config.yaml
num_hidden_layers: 13
hidden_size: 160
num_attention_heads: 4
num_key_value_heads: 4
head_dim: 32
intermediate_size: 640
vocab_size: 2048
hidden_act: "silu"
norm: "rmsnorm"
norm_place: "pre"
norm_eps: 1e-05
positions: "rope"
rope_theta: 2490.0
rope_fraction: 1.0
qk_norm: false
attn_scale: 0.177
bias: "none"
tie_word_embeddings: false
parallel_block: false
init: "normal"
init_std_qkv: 0.0243
init_std_o: 0.0
init_std_up: 0.0243
init_std_down: 0.0
optimizer: "muon_variant"
learning_rate: 0.00468
lr_mult_o: 1.5
lr_mult_down: 3.0
beta1: 0.9
lr_head: 0.00558
max_grad_norm: 0.5
warmup_steps: 200
schedule: "wsd"
decay_fraction: 1.0
decay_shape: "linear"
final_lr_fraction: 0.05
batch_tokens: [16384, 32768, 65536]
max_seq_len: 256
doc_mask: true
train_tokens: 324100000
max_steps: 9303
dataset: "wikipedia_en"
MLP neurons of a small language model. Each row is named by its layer, matrix (up: input weights) and neuron, and shows model dimensions 16-143. Each number is 128 + 32 x the weight over its row's rms, rounded and kept within 0 to 255. Numbers have three digits each.
After each neuron's rows, "fires on" lists the tokens most often at its 100 highest values on Wikipedia text that the model never trained on.

L4.up573:173092120224131156127156061143144088127163133108116131126103169149032155131105137134191151187179140160107103147087152119143115165143149108134132154148066108107085112117134131095159141186110178111074135083144127133132149186143126115127099197121087093176148093164191140090113184157124133124156153131138125196104083140109138098129137199144142115155100152206147133161162093155119163155129
fires on: "min", "ri", "vis", "ut", "fic", "t"

L2.up521:103101080108151098144132075185117136094113103161144053161101096138090124121123085167081095122097172109199138091136178114134150227135183122132077128144135142109102123130157089147168167139181154128145191167129141090083111074147150150143115163109159070137152123157147116119184137133100174123156096097115130170079169128113139121140107133110127188139158142129161098135070156132153145158098
fires on: "fr", "establ", "and", "at", "su", "aj"

L10.up322:142136057162088056123120126126153140162139110121101100119126169092093086127163185131187121072129164168116117097134126141126169123100115129128109137202109119130139115121102114005122093123100120111147137172133072120032115134153133133132194110096150065110099147156185151127106090131112164165149111126094093111120117090111179166072172139116151141152083106128132195140151174129118160141151
fires on: "op", ".", ":", "| ", "Rep"

L2.up191:137144149172158112106148108103121186237120097118186073132062121086155136168145138161099106058103171166117104155116202114142125138106144189112101113161145069127093134137149166150156157105119185122135166129143153127091147181073100111108129110159108134154160131067138109152145151143139141144136128123071145130091130183152136167085156154093104166155179093143081140117133096138125133136093
fires on: "a", "th", "li"

L10.up35:165122080181112046122082164109129143113107070122095114108118079115153141152171149107172132119139150108112129032116127076074114108067140089089119134089066100140151113162078147086101083144065097109122130113169088143086113084172128156127187099094155109157107134171114168111135095142137133124119114130121049092097105099155183175101158127065153119124118093105091139126121205149112121150174
fires on: "'", "ae", "op", "ac", "up", "| "

L10.up130:183102042150175070159159140100116157084096096127106097113124111151113140187103112086191154093134162157166137118129124073112174089111147099136123123156100118124185102094089151102116108144110059069083093136119056181030132106114131141146127137117117109084116152122091139121120127112115144124141141141075139104129091113122123165099111074091153154144118111110090179098130142184108189150180
fires on: "| ", "Ge", "Rep", "P", "th ", "par"

L2.up64:145160081105100166206097109102149156132117085104094122164151182195118154142118061070169140153072084184145108116159093139172115159130130168161139143103147149139145165143101115139120123128092145143131111125086130109115144127167095150141163170123128063148084169201167167077162105135124119131171114172178084099101122135135124109130083161164142182111147096144192152159102104178128125102116
fires on: ",", "sion", "ul", "ism", "buil", "memb"

L2.up200:105162117120084186151132110093154178187104124104134157114112127121181162185138153159149125083154147149127136132096099114091106033122123157092120142064142156130086176159142152118118177087129176125135105171144151155126133149106080115110183079160141135134153088090119110109080119147108148133129116142047132090095067139150126209107146175090113093118142102196085148150117113115162141097094
fires on: "a", "w", "ek", "ö", "ug"

L6.up383:108131151111092153169119103154132079125118119100127079188188141128134082116110198148074112118120111193112207150121163154126123172117070121131128164127131142119130102160154161108149132195083151124129169177164171078155079151185104143119175151203112148090136136134136111100152136177087116083106148139142138118119106086132136093160142107048139181143171138134151102133136092109130140104137
fires on: "end", "en", "===", "re", "- "

L6.up250:129104079150048093130140103118141178108111127135188187077112151121174123079170063129085202114132097107124096143099109166156140130073100174153120141137169085175073084133097137133157155100095111116144153121169108154128171144129105145079097120107121159148105131168105108169147145102168174079189187152222138119086119149106156100168157167116126122130075134096111104158182112197130098120103
fires on: "M", "is"

L4.up293:142168136111142166145125147117111147142155104098117075165112065133030180136163108081203136144125084130121142105101088105149141157091175143136097168137096120091066101136163106153223118116140161069110169089152115116095161202116122169101143129121117102143153125153103120083082151151109114185120091184130135146110115110102064101109179149117142144191105133209169104126137110116104152090063
fires on: "ang", "vis", "ent", "ett", "min", "\""

L2.up67:160125080085124112084188119076119121169142103101147153126099074086096115154117113151065125128086153063137122122133143123108172182144158174077070186132148123072145102130115162099150172093153097130145218161158100105120139112148147144112098124058121084139151150129140161153147112154168154135137109121178056130113133151157120140093110139131129162135167107136039122110156148115196150089082
fires on: "li", "aj"

L2.up392:166152120146097191162128117119135153181145120117141088176119153065173166132148099131177193080068106171112113117119129132155158122140136166118177198124142159119119153143167115139112142138098135173141112191087143133094106135103108081166156130152110099038105196158108170106129085162135092117128158109112103156055155107125091117127098159104144199088163082152136166152056134151169125131071
fires on: ",", "ish", "ul", "named ", "'", "k"

L10.up152:118131046195172119112112130117112166120093068104139129118127072134109122149120182106199135179136150106116099060159202133122182108080136173156146105135135068100081153172115119105103116112105117160171132105141090119057106098127085127083161118066152112075119146175119155069106112119116181120119087148096111160140066115190152193126144152148130095129119117149073141153124213159092122094153
fires on: ",", "pre", "op", "n", "e", "."

L2.up55:157094104163111139095135162124158106136165131170119207132187182159205153149158112155159120166129099098056076122128108135092162039106106145103115145100122183071182172131153139155137137144090113155176129136131109116107144080112116072107143104140120127059108116162090124098078110133142135130138146112106116120158111155159110182125130148092138100099096082115204104115076146060140136077073
fires on: "ap", "ö", "ea", "IS", "Sou", "represent"

L2.up415:120160075117107193064142168078126118147122106119117200159143215128170163174126128166153091143159110111069079162149068152199115077107116150107052139107115170077172161156115162126127144105101094136153069106117129110114132097112085106087154075142098162078151114161107126113102095123139160120134110112079118074129081117152118162120138163082102102098134058128158121098118085114130135103091
fires on: "ap", "ö", "ach ", "This ", "ek"

L10.up633:133155102158124119118109112099120144139198111135132137145093157085178103142148075112132128041155121148099136087163075093161137115108123146141158106178122106103155116141162172100092115102146091167152141174103161087038186085151121058077188077135139122141083121155108134152123112115163134152178157126125095139088150124123137164120146100169125138138113171123140195137106151143141138122116
fires on: "z", ".", "olog", ":"